config.toml
n_head = 10
init_std_qkv = 0.0342
init_std_up = 0.0342
beta1 = 0.95
decay_shape = "linear"
doc_mask = true
MLP neurons of a small language model. Each row is named by its layer, matrix (gate and up: input weights; down: output weights) and neuron, and shows model dimensions 48-239. Each number is 500 + 50 x the weight over its row's rms, rounded and kept within 0 to 999. Numbers have three digits each. A neuron's up and down rows have the sign that makes its largest values positive.
Before each neuron's rows, "fires after" lists the tokens most often just before its 100 highest values on Wikipedia text that the model never trained on.

fires after: " c", " f", " ind", "um", " contin", "ann"
L3.gate197:442454548532551486439472547479575484534446479387551460558437461653447512523534473543479458526457495452489432536444452450390482424418496548579462481366448533548495509575491500523524586498537475547528480477520590495526437471581520508491480453466424544439536528537523503447479550508554524543434533529555464399451427529550499485516522507447443619510543398497452513445480577490451534438422526585425479474568510524518434565498421442465485491445470531490586474491555416515597504461491413416498502460497546595490563554382499531540474500498472524514512460523525488438494604519433445543
L3.up197:507594501570429476532439524543566439455472559505477478515493435516553480483567504479559485468569502466493505449461443428525460454463491576533504509487432469435495557489548534513468526482492490535510516433455518608434590507422522543543462503535530482404469502599458582473547439473472516528525473541458513557508404584471412489572516552511517509530622482473424540503398442526550499463527474561559542409509484612489536540610508558532458438548517458494514536521447546482467489440474529404495485548390503359531548528555428410473526582532569447456572505575466489544568567507508496437
L3.down197:456519532536446557496426454430494434477488487450536473547415475470557444467548514475517478478519505491483553501587455425553425529520425525531467523567432628468517514554487470507375552499527546521565502491465451527525570512494462559470390452543524536519514508492477539517600530418484476527501513482481607519431450472467425493501557513531590483519564504512434496506452435503471529510552460574532548497464550549473510555558512375457429410511440532526518553582379497457559518482523514469548481580363503540480584516544571401473507548559556543480488587522485545542516507515555440446

fires after: " p", " c", " d", " w", " f", " P"
L2.gate743:613493525535392569504474512496498504485448497530463477392386458445440470470597498584543520447450547491452420552492500477413497513521450479466557480486474468522561476430452540559516541492465421570581452579493559440397461518461572535418435465490417483411531462483484514486569575414451515525530506533495560509437491446431498497474481464527496463484557494522468449518480504464533537497453529532530480570466554465520497551466558540446549576558572470467556465538512567546503492556529466554561396505536522446497493456488554491503468442581483512465517542478451526558485603606543558503
L2.up743:432529460582451505487486488578513496475424488485590431526513529489489481548478449553539439505480442457520506403420442387555560484492441491449504516501523580494416373518608483488434493573587500511484542477538498442481492513531484425543486512435390505512526520548551445513526517412488519513561564500514492541439533485524419493607506488523441464524438543552491456547541462485451569454532437596565520461407557590492562523562485535516555422563663481553546508544473472505498477528456456401488439521471514403470546482490523420572514470521528508454539520580467512456473423547446474582
L2.down743:428590510515361417527558481517549447358374455501583469534485489564482432548460514473478454524479459486525555430508473468526483484544505455438545418532552508586387443442533434466450421527576621416456647481475539547591470511554431484527442527534467529487563556529483468537596467421383443543524600496479448517458489488514429462539556486446548533440442529522426542538518516540420518463525502501588502495399514550523526495558492504533510414540576552518540463593533506404498408524500490472395513574484500451494465475519551449602580470551469455463462467585425515393467467496517492528

fires after: " wh", "th", " W", " Wh", "he", "h"
L5.gate207:415413516514507396401465472488547475460480507450442440494503505522518490503486528516519498525463415563467468526518507510495502466545470498399518573540416502506523447453483461442515432588413620554447429469420506602505465483435463605562568474440465504397527532544502493572411529528435583543444502525540475598556507481423496437474567428534437474590558524493520569459562429434593489545503533557527520387417477501437451553539487495501571472519540518553496510532534499592554447481481419567593472531537564484453492475542521559404483533457467514630521469455495433491513438479532505430
L5.up207:385520591433481555476414393497527398449601477458413452556477495549626553488429437422488468551448499477527522609473472432540539430587548565485457469507497521433532523601456565611448494484450549510552461427503496532464521622474408535489498502524504470531550572569525500493497482458491496495527497464492464468509505537492446482488436531461495549447494506471479581548481532540554472450480535452466499554464558488419472479496540571478490523514489504528504429540459452493556509488533541587509492479438569380468551464540474402462497499421529408386542441468446475541449508466535548512
L5.down207:456483582558430443515433525561513510424549577531467424565512489430613482553465503560534489572478482532538467469447534456494515481461446454491423546588483497468475518486541522450540516576418567458508530499437448497429519434526534422522527469495491545461458576546511436492494520549498473436488545428558488514583517480446506521550543532465555472475486483534445566456428411494526441559560574476493557471523450487573540455502553453510570506510598460577423567524517475471514451475473518617535507457560454448549589461425570552561496475472483549489542428585430512435454418545506425417

fires after: " w", " W", " M", " k", "w", "ock"
L4.gate206:504556521501483520478460515440464577513449516489473478479487532448507514493508486526460498606533442460461473559526551524451501485548471482531512611522539499547547420510539490483546441529578470431429425508538543479515505426509373426441576485417546534395503475480451495475423416478454506477520432526542533565502571541564471424497520456459540580465564491507477627515506472455465461402541465469415488502514505459426512364459496463561466535547451446482450560506517567607425530473565590550497447497580509502503374451517464538460440502461501463447474507563455467473591566528448604471
L4.up206:480585472510484538519464538535498497476367493615484473545503451596503551465492484513586500470556566461472525410475509572500388590453494524499568617459550360492532471464515525565552579503425502462460508480543447526490538508440427429514490473497485415394644461505545514445404447486514425558496566497514501506521556427454478494523534503503382549451476548441556467514486500404541428540533504511551414464525540544456522478562494599553483489525555484528504484467477577513386426511460408500452500411482506489583467492496444493452459532449549464535449505508489508494478467495452516450
L4.down206:533583488508480515501503440546466493518501581536539461535550528435485486604427489457554459521418423533463429526515576516513518539471570612543501537453465470523570608430522620441474462398460454484500493432567405468443471456645514532523423406391501568548529521500489530542455492454407470475558482566536486536420510485538401415518519457554556515497493471425527527533410483530487472552435509458498494476523474500558520455463470435545542491523517460471427482566643506466478539545435628482516545491686525542550501547492495573533480589525538509551482417524402496422533462473472564508

fires after: " Ch", " Pl", " (", " G", " U", " ch"
L3.gate585:493513512445408565505568447466585504622535548492426469529460506477530560563572516514491446504469487505494513535465590529534404606554474429525345504499504505466510539525520533464492533498472565473527548435442587541514553478469521486453570476504493501473417585590481595455467390480536499597569507478566481426536589437596473526553453502586504521560527518476608527519564549550526506487539418498458483553550580587533512505466508521543640626403407485609472536665462573464479484533523490448459537484552479438522499516472496488507530461567542473508616510472523535537491475579532485536
L3.up585:472519513549463445493467496482568507524521482465501456506396404505545539471486460556484481549564551465557532498583615449414429479513530510537475557474428422516563531601379412519502533580520545574448517376517519520510489504467404533607529465606545576523380542539524499505477535383438445580450571434486487493420548584466438533534527543551609418509472470487486554448574522535485499518426634504586508498434437594512493528567516520558485430531530483427474530511485370565547569456426559490400544549459473535536531536438442457519516593514471526521443506529493546485426486506440508470
L3.down585:514448593522428506513521471495560459511533531461497516520366425479532555453498448525561466515464598520529443477591528508406478551456538430526532528496478490523559533455491411593481565522521500544516582449497597503435489477501425427639550435531494546469409594555559469498507504509458471557485614427483482492508511530410447513538516480504545498453510482432417486433587520567518551461411650553618524614487366584456414519572526505565485445495464473508432505486505503610467650450490480436438491536533507467478507534554427527504505536517561549491471527522535550509489401515469538473

fires after: " r", " R", " res", "i", "ac"
L2.gate678:443482482454491466583488470516486518563487508601486567593515499481474472481475478420517488548517548516490495476469433531572445502524508456531482476519562490556552633496465517561537542501544546523562492416409515425502494544532536455585450516512475429469462495515592567452467493575488533520479463503520558551497455524498483445572505412512500485546471376529517430542395527523557498471537466466501519508460433506503463523419530638452496538481543497535568457549517458546486467524559569503503510495412515522529522425529496487565564494472501497527458502528501552476470552504431492571
L2.up678:474488490548488491476567423459487491537529488638553570434498428508482524553474544500478498601485500546489522477545564538440499565432480520572523555501467447583560584433411518521517509460422539402458521531487550470529451474512583494492537466588510540502491596444568542436444526527500425507496435449551469467476497492541592545526564459454475458519521422598439502457524480536564543594527480447503489491463531488555454559407498550487620521481511535511566591447508565505536436500487494503419463585493529468563402522538556477517583431596466433574491438479508607550492470591429478487
L2.down678:576514469492485402443405509529469487516532468526484470466504462438505529462493486481466597596538551492418491447462488490436562544414520510524518512536517482531549520489514467492460550525401547413482554466511469419540505451432518497474522474543478542492445491405487528444452537622416472581563383551502534513445389476584482594534546471468549447597417397582432453454461532457574560473496439497519495530436564518559460518513573511548467524517627566532519465502472489505538460461520445545515449543424462554549493557559558423473471542516441418622467463412526626517487526633525446559

fires after: " Ch", " A", " ch", " le", "A", "y"
L4.gate275:541519435454475513541558516560473472562513461526373546468423508470516524469467530543553553474480427537531481530488461480537437600468515458480521464497500374481506424578470496482386502536428556510421575479380363477473516437538456507504537544485470524546440494560564504496454580537437560530556516474447476452334469534479477509562546464488488455507434524551455457493506530540522476540510435493499500569492481503488510461462517511507478516421511441489399554502483615502470631539442549464479548375474477459397526611476434485463516451533532506508433435472472540570460485518489585473
L4.up275:470464435378483487516562464480506470532433501504556479451576451420499502574482483585539509470509531566486578546584607395484511519518518544581478504484454461601501463514404526508512446659460473504563540493539526509530472493532586500578530488496423571478476457490615526515495549464465515485396492446510548502377480421566504551520444502456601567497567447530467427535527554492548487442535473495483569426428603529623485393480464591566563436573495494514427409418454499505459516504482455497473456463514476487512499531436501545556442497582524494568494444437533531543556452505497560523
L4.down275:510425459531528442459406461561518500475467515464447607475426540451485494463432485529456484490514568530473468489557457438570509573501460462501465518491402413434424513498434560544399548440504434500481476481503392445488556571539432555596538439524511472387493451458493470529542515506461603568426560468627441503494402585502558559446514448523438471517569470470446439367529512574589496565518484506486377549503393520453484572431531500549596441491393544521460498445484447555479523514571537525547532430511484399450478496421491489430527420541524527453416446418497504477515509560519489493

fires after: ".", ",", ":", "b"
L7.gate146:440544520527478425460469605466484545530464502495469480481520589433587374440503505624527500473541448467542498580542521500428515466515595503459533507465462562477497521454541435550493475592498524429550429533472588501458436527557534448485483533482464600481489498497549496481524423567549487463507476462460510475489562488416553509520501511572483526510588555422505493522412608612532402478448492537444436539454556578456489447470500517507511479487448434492550519484520572436445560471543546489510535502577524515543502393499500457506543598527588449431514501440541438411398453557409460521
L7.up146:465404472579487427447440524448528473494451474473558489522584489577589494531417533533567550509431558449571473541481487583453502445557514469554479524428546532458451466427526468434493538489499467498601462433479434537472624495591508519490515531552516543440459542486553489447470612535594552580491467500396410456485512421487451507438461548475553489559533556582494546496417517481468455546437425483577449471497517610489371526566442445561536350486477469487524550459422527467485520565513457553534481402515572534489415529566379464519427458520504476589467459557508490526473482443523485426
L7.down146:493529491519549481440491453443532499518596484443504456500496534502511524516507546565543557483420548445517493483500543499562537557609448573465545585467543527563538493536490445488425571500527508489499557480584491498519547388456513512537512569476474565394410437492454526528417618434514517556456533454455441503513507424447496498425475495391459518487470498567522523497531480389502452546429448479512463489576528605460412500482378428618588494543532531546505535549505500494500484538566533491532476479429584508423479571508488516612483385511504533539533511493517527496404458506532460361

fires after: "u", "qu", "ank"
L2.gate710:515482479489524512484532529554519395539482526462512499524623534457456397548495629519451419538484465561472527547459510544588565499506457403504536474476576531531452562511430500452514530548458425473492455441483496436482564386556459512601468483522526420537397464458480484523559511511501481552517429592469558483531512471514533488508423567423445467508549427369383506461510444532550584501541444507534554543532458518431510397497487525507474456536544519496566502498580410512560531483498450547346474506442444515454517493491527576519489557512462473443540475588560465425397539486580463522
L2.up710:503465485534482483467472515494607570489422517419533500522578441565579417531548577504499552486498480496459458508473498546468521530421436459595470477459576472548517522456565427575395519577543451576573486436560532569464494428627481515484577482493535474522482430463460385437522462520511535465499510475490564532534503477583505472455493517570559460480527460503486490520469519482451468457563362561535523529551556510495538547574445495466490370532488450529455476594490567501546560480511485512557527557346496556463452516486473473546520526485555491443512532466520445380516419572538525522
L2.down710:505452437538499493415522458570482522502471487434463499399575485530501506571520433579560437524530431448442594551483472481475466531327523495506429449470434524467528519567449460561389560567579432483541505463563493593454498463465492428504508490600574523631499479507526535378390495543588522394456517534521499557517496590567562473670462489555477519546523515507458494510515537476495504535551431465434526489460474493463515426441531458561466448448433487390539506513481527470504519490537511472537521525477511450414489609514459570528544519463601455504446508422519482448519533513560525558

fires after: " ", " E", " re", " R", " ("
L5.gate539:523398506503452608518501417492500558504459622536393456513574604493481545453574562443513538470512474447491418510464492542476528451581453470512539591491459428491502370535491428573507490546584511374477464486414453491454513565503500552446540597488546495503495485503477463493480547507499443513588435494521494410503476527520496448496504530412475430488529447500513487489511586427561590549518476409544549458580503501493475485530533579454483503551532519463388502436534509549503573444462483456476506488549479519439452572506487497531468567559462560537533370517550589570540466557632569446
L5.up539:476484534592528485438503451503478526533511494572537523513518515490499635557491586508435494488594409484496519506562534523487542583487507530456519534509540548497546423540550470469419499542488533503485558499528407363433540542597392524521564548529428474579470550442514479583557530500511430573595494464466466498468481435387490472390479562541431435496488435503539414505515474503517527549474529424538494487446547552515549443489474542534501431519533469516454581575531496499446459421449568466444424456567527539548447563564408472475473484516558412547552440553515481562497480623509498507
L5.down539:519444532541537462448430533435530427440494533485493475540460516441542450470536505541511507559494525504597530516598504429462531469470442498483552444566430512538531480498498588590445453410525441518529600570481443415509500463483537490479500555465497454492466551441530563643477507448505538608574517494450428523455494475433536455482541442431464530488522481415514414540516442521424518620541588509539553529505559538490647570548496488467425420464560468432460522590578513584476424491367470570566497499452418444457553395610544438461480473486533576441396485559521549543486524568376461580

fires after: " p", " I", " d", " M", " D", " m"
L5.gate776:534467467406592452553571501516588464596409426525460523579480483377431501461539446436519457497443479472421551533525438511486457439499501483588460553537577416514484491567469454471470573461548514601524496510462438543443400484484629558530495458470484543477482531472536547475543418583502455450500523477518396495480518544608474464522572498520458431573566461510539390597557453558471487554454445436482499504516528627532549496546566556464456499466499381470527449548415571551494539483476486529416481447515483484413480473516526528561440509482503565488509417507488539494514507536531504587
L5.up776:418495559473520450491517555552484529454531485574473499457554567612497546523517476500499477512491510539482531578460547605605564501473481534581547500507550586464536359547504597441485427569440559466491501481433441515452385540534469506551560493521523466470526446463496506472587473465438434495464542636462465490574545475513554399498441472501549471502447584544455455443530442454487489420517445510460559535492504454474514483398507539585565552603547543516500392461449522547445455519515467523542497499540537534561545458420400435592441518475500529453535609417502403514540523489468510543
L5.down776:495426463518442561484537500480420480390495487491515419525489539553427533520522542484651534561483506603469582551568560430524509445535525437523497503524534533505452465446446515483514497448500577498465535411406481418475420500664388537518493527548517458452481536499553432491539523460549486552498538529377551482514587522477515379523516498530608394452474510497456577456492438565517430494481493536478534569503526483460619547551549503411503577538528458446471508554444528555527498557479541481492496498456449447458528477458449524569497491445524490501506442477398575456512568520534521587

fires after: " W", " h", "W", " K", "w"
L4.gate6:395455517534515464460441547457478440481567557511520484441631448499442496469497596415439517483457511429468571561543425465453491549453496423468452522506531471405513472554500494495459455498449459448490455462533491519505469528484458499495615521516431510537528559550546478423554476446458514571547525538555458564544516526496461411520443591492483551526623481424525535492521431500541550507472427481514527554507530404475487528506548493474483574445407544543503509519623505456448501463549465598459415415551556496515564501449458496523525509436545567471580551442476517519523543474519455490
L4.up6:487492559496555500476368469466490490536416488489564391434509488509522543546525562378514523545411472415473489483499488437464540501493478532582413569541487457541590509479548443474528484440586580514553420569531484472555525474451493449470605512575516429429446520484536516417428441541432537447578479503488498526501529529480496513496418515478521613581524497559498594476531509677438519437379489517480548507489460537557503456544517573537489469481458548464496554506561503543530443516467502508543439417589549519507500562499573462597507491467452490565511489533466442467445530401478580463
L4.down6:555537492547489478555420485523445513528436539560522426502514501543460606458521499412474436510478456471518480483472547494444558610507502530524434480469439440487488557440516453511637506466492563577461518544536419468475440515472468399505551472519484496552450535433509558516469406465465456460569461443479463531395499559442553528614552487428508651597502479557512541502527473530496521467385522483559547496537504567558492487580412503481607481473564479407484605405498468490576468532482495517560476458668458466480557587601479547518537499515447448432479495567499526559433457438472561507

fires after: " A", " B", "A", " a"
L4.gate79:421466448493494478391517575514477497507509481587538517600508485521509542480513433473636465524468500427529483557491545464506481453526486545521448484521578495452507498564386490543468599553495489455505541452557507453512505475532501492549504406495481460446453563484458502527490625507528466521466442430495411491467528594567501507595471436508521441464440455495418478564532545515483478501528542533552513520528539494592499461464469455435485460450484459517568556423567502538504533546511518474443507471478541513463511626462508525524555431528518565536562466450564535498553435491516528579
L4.up79:462499403513546543510473643518518475499482542540574459400449471511449486534511557456521527537463529470430454451381450472537488507529446530551514456495521503512463506537457537506442490538430497440554452383533489493534426588453443485524485503507479568449394495510525486485569535560550456402572433586595526459477488440425568491593447513473533542545492522624461477443476488543506564597522529549482472499536609503589546567424476515490520567546510601499487460657550517485442452571510562510561464522459468579513554530453495482543511545501485446472577491484511508437481420601570498510
L4.down79:443557534531509404527476560408518497530467520470556511600534486469522454534438573561528597325421514471552390554455460479492446470460581541555565489550441490467526572497436549503437511523553549568446536472512459482525490511548432586517474530535477500478474497415479486416461585475470507468459461507566556374532444468532582571534378536488553555518528511538518466424474493447425525605554492476508432531454493580503502546520577495522522404501432516418475380550487422460478426502552457444508519576400510502484532516448450516616496431455479522426491554464564499528569484570481461478

fires after: "’", "I", "A", " wh", "H"
L2.gate529:461542539472521490532480532528503496412533511517474544450552543469554511508413466460466400555510466486531558495523546518495489508510637558439561513464455520464428500551560436489479418446412546461414489563477593507532442570460417438556475598444466538500564447490510486522515450541402534571526481511518537559417579493355453482395544467533398477488501548435571468531585371501495488488539411478538493406474448536406588473449489443523558529473552495487439521523486380500438506456499652546485546428494545571508589570567470485468493503476469471521474534631549502504544521440479442426
L2.up529:479437455518592480520527543486538430455543557470484507444496560479469536554447517559436541532587491507596581530488573592563592459549552531514513529492485569465517523559431567474509518479477548480479539549457491459581527461448460573430453493528547492425494476564418435497580522532554544545520447503501481502509552581484530527467422551490520457533482559463566453485419463519447560542507512480519452436438412601498548513492541415466485427585495500467461548579514477394456514557482548443379540498540464555586532545581476516464517530419465539476555559466466500496414533493598526529
L2.down529:468476517472591410481418511553451426481555496518595500536492494407483435449463556440432480472450514556602515448504582508509541434456504581534506539524498570443471471392447500460544500519419498558573553552481487466481451540482416507398401487564478520451481547569527509545514504470450532500506496501545510484530531588468500559465409559519564490549459455493524521440444459457499526601457490489441560405470497494394452508418427611506479422551516520498536517548628490527522459507485494447444484548446467541607427490553474477497518501447497548470392548418460514454497538539479484585

fires after: " S", "u", "i", "s", "os"
L2.gate340:481529459551563406476593488520437521572483591438485589456440560595479444528505438429476536550484540404596584414559440496540577461434475425540476488393385556375572492530439516508452430571480543564550438484470527469528544489534538597513601517469490516420473541441461521578520473503471517493502454548473514460405582500549466593530500506530552455401442486428528435458487460511479559544470496473542614434450503445511489466418543487486540449510432536521472497505516476561551569427465497513524508543526537438438503504543543502459577547513446537524523544579601473534524538511443459501
L2.up340:471453507572580450492585504505577580523509492501495536511459615420469465510441488494460521451469501459626519533478437470443485548524426442487433440459474527501496459519466497464414573547393542468585547553477543562543477521561544602547531544541456464567552509521475442623479517521476523512444347557530443536506519435516634556543542477542550490471543452517466441543525521564458512469360466506579513496536512574537437384499499523453522462480513490496530487475536551542505581519454449502516439577519438604469509508453490478471497547493484522492506451457571519596620547474446491546
L2.down340:605481491495498571414555524549480541490600439397501453488541411447471559445454537540536506480514526558594539433434487535518520462509548470374486544575458418557547464530531470514477579481582449428471448477587518431534445566411509464500582455524533516539499551507534493541505553599494452535452456614512475593502562464494522464532495460558500525439515512547570413492570599513407478524529494520520526460567552544501424536536476511447520470482524565442534529518434480514566532560511639488556485554489509439457478528534439502502556544405621512588461542525509525515539599463437477502

fires after: ",", "cc", " and", " that", ".", "p"
L9.gate722:488521622499401475526452475555494528514520500474407460415538485402491471536496413513440512432556499400547525500552504483552512507452516432579461484475454474439466426566500478491508484472507541508561535541407435545483518507475442505469537497394498457527403594507422536515537552566523521590420507483462414515462473548359506493480465498410545563488486493389487572432465520506450483444444587448525438479464522473454505485419580507499541483371490454501580496540440401409511462482575529493459544537546535517581541517543531510412481514493444457483483466521437520537438579455499519450
L9.up722:494494547505518472475509456426458450550508460455560455500553496412507473486533457549499445549556458456527561515484448524493475515487459494554497473493472473531513411505569404510535454457496522409623533424439464422492598548612494520466514636482495468444534517606502517500557579497501497521478505518472485441485461569510534428527493502466504475528505454513535555473547411544417459457448491505499468468522488510564490500476438546462570492498537522588477480509461496473529485500565578557476620458536504504537414551500492444450448504474423499480484433528509592545504552485531569420
L9.down722:463502515466437472494567472574483561504516486459445453504659561585575547382508435402470484566502498398559520470591525526561443505473541452463462397459524566446517521513528485482497482551425614546529469509502473483463516443544574556468513513537485576433471424504448543417525557582486518488458470430348534446499481501422538471515430547496546477496482511432543517534492524474513537483421516515524445507398512455433540442427430547533543443480504499527517504597475505505601485546529534452575451503467507500464504499603500558515556444431423494530493564496448598551420561539537532440

fires after: " h", " res", " s", "ac", "u", "unn"
L3.gate3:526426445484525420439557488512447567477444439495540587509481549533592428407481431525548395476470425484508499480570426516443448468478431478557542457535505510495384507437507580545472471542444424504535454557471404548605487467490473575583552543498450587487406555516472446463570535484516468540448487529432559542481569541503468504454487477508513506505421495503470457429497537485473513545468464516492479431434523587466569484414531526464514448466536551414463540397543549505433464509559557531518479546564504546503442490555392494511482538628576487544528495552528480464632543489464557470
L3.up3:477467403478558419486441472591479582481521483531498459565436516490472435406599505507404542545437455560441476465563399495353520488410508504590549455513478540609502464521433468544516553464475441455407469449502541493497466459478557521513521418522512557462487455558400494466525496399563432411504514480460569552469554407550508465482513481559415429520501505550406533550607536480490454527503432442496485485440594499493477519575507538499439493464495502509489591483435424550489485410504525508510484566505451520611533481642521508488569466565492510551481445507449467548541513537505509542
L3.down3:452488467457570522589415473574447516549560565511431368541442479492504464477590487514401495553611429528478514459503579436478403558422513523547523501453532477575572550571531476483487542431479518410370429488463558459503476469474523480514496480558572457455449483451427544421547527399443479384607473547465515547454549567517458472581535441437507461566527435462473521511586454484496523531472493476490577542540512530579391507623520471561469568472509513451496542503453551571513535448509441480513413523477385516574507447533586512516463491469463513615489404545415472511507553532439593455

fires after: ".\n\n", "\n\n", "O"
L9.gate553:507469533512418487503503597533476436446536462512479586574473492485523483507494496493442531507456469454544441571540488400447568458554521517451518512528512424499493540554585514495552507493512501501437517478489559472599427524461502565474408475399360431414509600486463462516555501600476453590451404524424504571498434572520469507491537492525481499475429580519434405462501460543502410511433518489459483498546467471472470407525499524541433541489488538533562424560500461520424507510485447440533437552407493468416517458509477559517490521506495464497501458562472541549568475472553458515
L9.up553:403430550597484598581526477542537478537525433556530530606528599480465506513487512423461503543516470470500491465554554556475476456538493543465496592434471439513592541496512588478514572501546588543473408510520465502477538532558439546504425430464474530483441483562545566576478504492593382466622558514431516534495443480527539579524475507531447479509563435605433519440510403573527535521495443554476598585470452561420524431476473458520395543476611600525524481454492633382536455463421554550514526455488529503460523489501540425501544581436471513481473530558445534477565553550523621588
L9.down553:476481498454550472540373471531486519531532423514511537482539441520524471366470528538506461525451499443465455530481531455556551492510513570483497591526453509522515488527445482508515514555443473553511488512467540500492553491632521521434451448418403526406483546525509370404598503540524532529503526612487495548463447488467493528548481454502533521532482486505550524503497520498415491441496514480504494563505434380436512363509490476526375537448504507515543561497584456440508503498458554471523515484521485487429489468512403489470512579525461458516407462447430622531530558452426521563

fires after: " m", " M", "ag", "ic"
L2.gate750:521579494509441513579556548505513491524512428447447442541646436584475566542539470535518480520508488440463502512573498527482550548523540526557509488548556459505498522502503604590531570489495468463570503519564508477580447409430561422556512536452455495411552526440558457456521455480495506509424527506537525482457527556550539466366505475467459576412520517466447391554474463438560442505528512541518547497566523543503435570578523591523444427524503444475513519503498553502426511418619524489547539391410420521571572443461524507527513501551527513516482550532463482482517468518489506478
L2.up750:564484485516492477451497559478543518542545464536454453450523501500557560571518514570513551579493571494503582580480627509509558558550572498430495470489450492526506576594466508445555393524401441460413456496479487443513475517525550437505484487544456493419548504498528511487569536498549528489547509514512563427447478500436597480494508454533514436433547544412456494562356543526615586480478427473475607499439498494494502539540518546570519445486499483576525522555477471540506599472411507598558530433460515519475518493495573483540525507430569463424426370417574472454414432491499490545
L2.down750:486493441535502569454512519627528534407489617493560486544583486528540445536490506508422554396452666541434480509442485455456555505496590479518483446416497514499534511503481489416456509446556433449474491548439403514544475575492521462398479473500479463465500521535554511577549561618385538487450456583477508538442397484468565506593546498563503453512491420505421517524499558481520463487572501479492489521446471487485543512553470500515567539422397538505542493516493506604565410432550554502538449500463557439511434399556563439503526464517491430513285559420483423471577470489505478551

fires after: " c", "C", " C", "c", "op"
L2.gate520:499441464591458439455434439504461523519470519530536441596535493568602488462532531580528483573445524471510527542464509421489558512553539484416563522455372478453499510540544478570455461502468492457507483474561471467390552567488477530562533501509487424504566565489443459576467551489525486524510426439474492463399519440449437506533580450401461447443513578444463570487524526498594469549470544430587436456511559453414414542563429505521456500459468452491522525537501520519481612471515533425422445599421517496427506556465447438451482412606484518557516483458458497420572495455456476525
L2.up520:481500570583541530439557493489548502497500419550507375565646475645509507586518508534527515494488501536526542437526532475579478481526486504451506563446487493545453484548622529486457569447482510463495497445480551497541553519470497481527471457518455405556467418485478463519527524563540522560481434493489522441445516447488475543589452529477486421508441519479436535564513449508531492570516538518503560554404510477549507436557513472492543528520581522541525442519566525511497488450536450519419500462391434429472588569430397474550548470604579629526490548551520490506513494543439507529
L2.down520:516464579538480461505480431498458520565458493482504438550519460563449501423471571574486506568568562566399402525515498474453520488545556524452458493540554501519501602427483460576512473428576527490506451498397543508594505555539514525533509513491561455565512542490437426519425536553450484514504474509580503551396564461537521508500581618487526458518483496493567545546411499451513535591414541451559429551446491375556480453481547526519467454458491485516450405586506550542471591438574494430465518541426529467487511561524433532480489602558574537501430551549496491468500497541533560407

fires after: " M", " c", " C", " m", " K", "M"
L2.gate829:440571518424530463466593522530524473515466423548492558554537515535498605542643539478529430462459437578502501542453543513463437488508473629471450565433542509519424471518491526448518610525444478490476530475533535506515399486426559464513585457408498497418464467486563504538504594430580498457560514455471500541499401443500476488529551472505489499507559489408455562593562529447496525447461459483495484457509503456501460457527505471510505517536440544484497528529540549523544602585592466477532549421508577515429526543546607523445506475516563542529492603395497562514427498479568543543
L2.up829:483532588475472431503523526503523530577546468554549570481555457479455514464446468508507472554588531536506473511470465512468495496413529596504430529457539428463465499409478516405557518445564485543484529469457484473579414513515517487561544587469527513413534468447462508536484511461501454584551451548445499553383542527476601542484476571417583506569439494519448435493481465500527457503523461509428448493467506539427497440528512474554476517441457555446509469576610518525381602471513434513497478453465457454455551449563585516491399479648596536486530576417473462466556530497493505486
L2.down829:550542569422478455510518551435535582529515510490465530492539401474442483467471516496523450572569550496558471496457487516531559497411615457551524478499546386506434499370497535486514492419505510562509542529447470482497472587502496480513509552490582500495515456477442535590567549504499466688594508457591501526482511597445617533566430509492587471574431462542469416518471398359524476563521482527447487457460532437468494462560575556522478489472478536515535433528508479483425575486508568594514504479451552415469550494527559490545425553624566536513537619450410435552601542532471464473

fires after: " l", " re", " E", "M", " L", "y"
L5.gate15:478616522561514608537480471494490505456499485471469479567482571539476513444497456562438443442437611490501533467549490443511463457495443482524522603577589442439490462467471595471441446475545514426403509445416510462523527563433529502525483440561602457441410461479521419529560535539425486530538448546492471474568495538470517520498430543459523478472476534453442520500477511448524468524474536518546490499440607491483441598442488500476494486528471593462390486589506522522562506494536455467446504435525524546500485517492492536486505607425498530497551450492569512431519433538527542516
L5.up15:464454552520444476562456451555453516564562476457486562539453594429537456454500410593529494411544515575461474502489485587551481523502399403461475456534549517533469479525566441498438444561540453513476570480485502512546513482512444591412554473403528464526437524396502536512426533605517549542583441492444423565516546556491583584494507516468526466514496487530519485555532503568463509501520567455484509596547499439464618501500504494512579451557543540499477448482428488549480486610493511507424553416447497603494513470441389502470606445432483415497540450449532458559551473574561509546
L5.down15:553505524466426438540479437527580519550521574546444486474540529386567504478458528497555629495585542488419510440554506511555545452556494424373480516622413473582419525502516474539513603553463523542498524545443418439553588521402532541454498531436488531534501520448509544535490543550575471429592525544452532562335471467545579557452503450513518573533514431507528417502585516445500506588513488494546472604537557437513547455452508424490503441528563441544545488532390537505457414467465603486523494614398453504512516518576471501517556393562504476525487458417506463569500480529438522543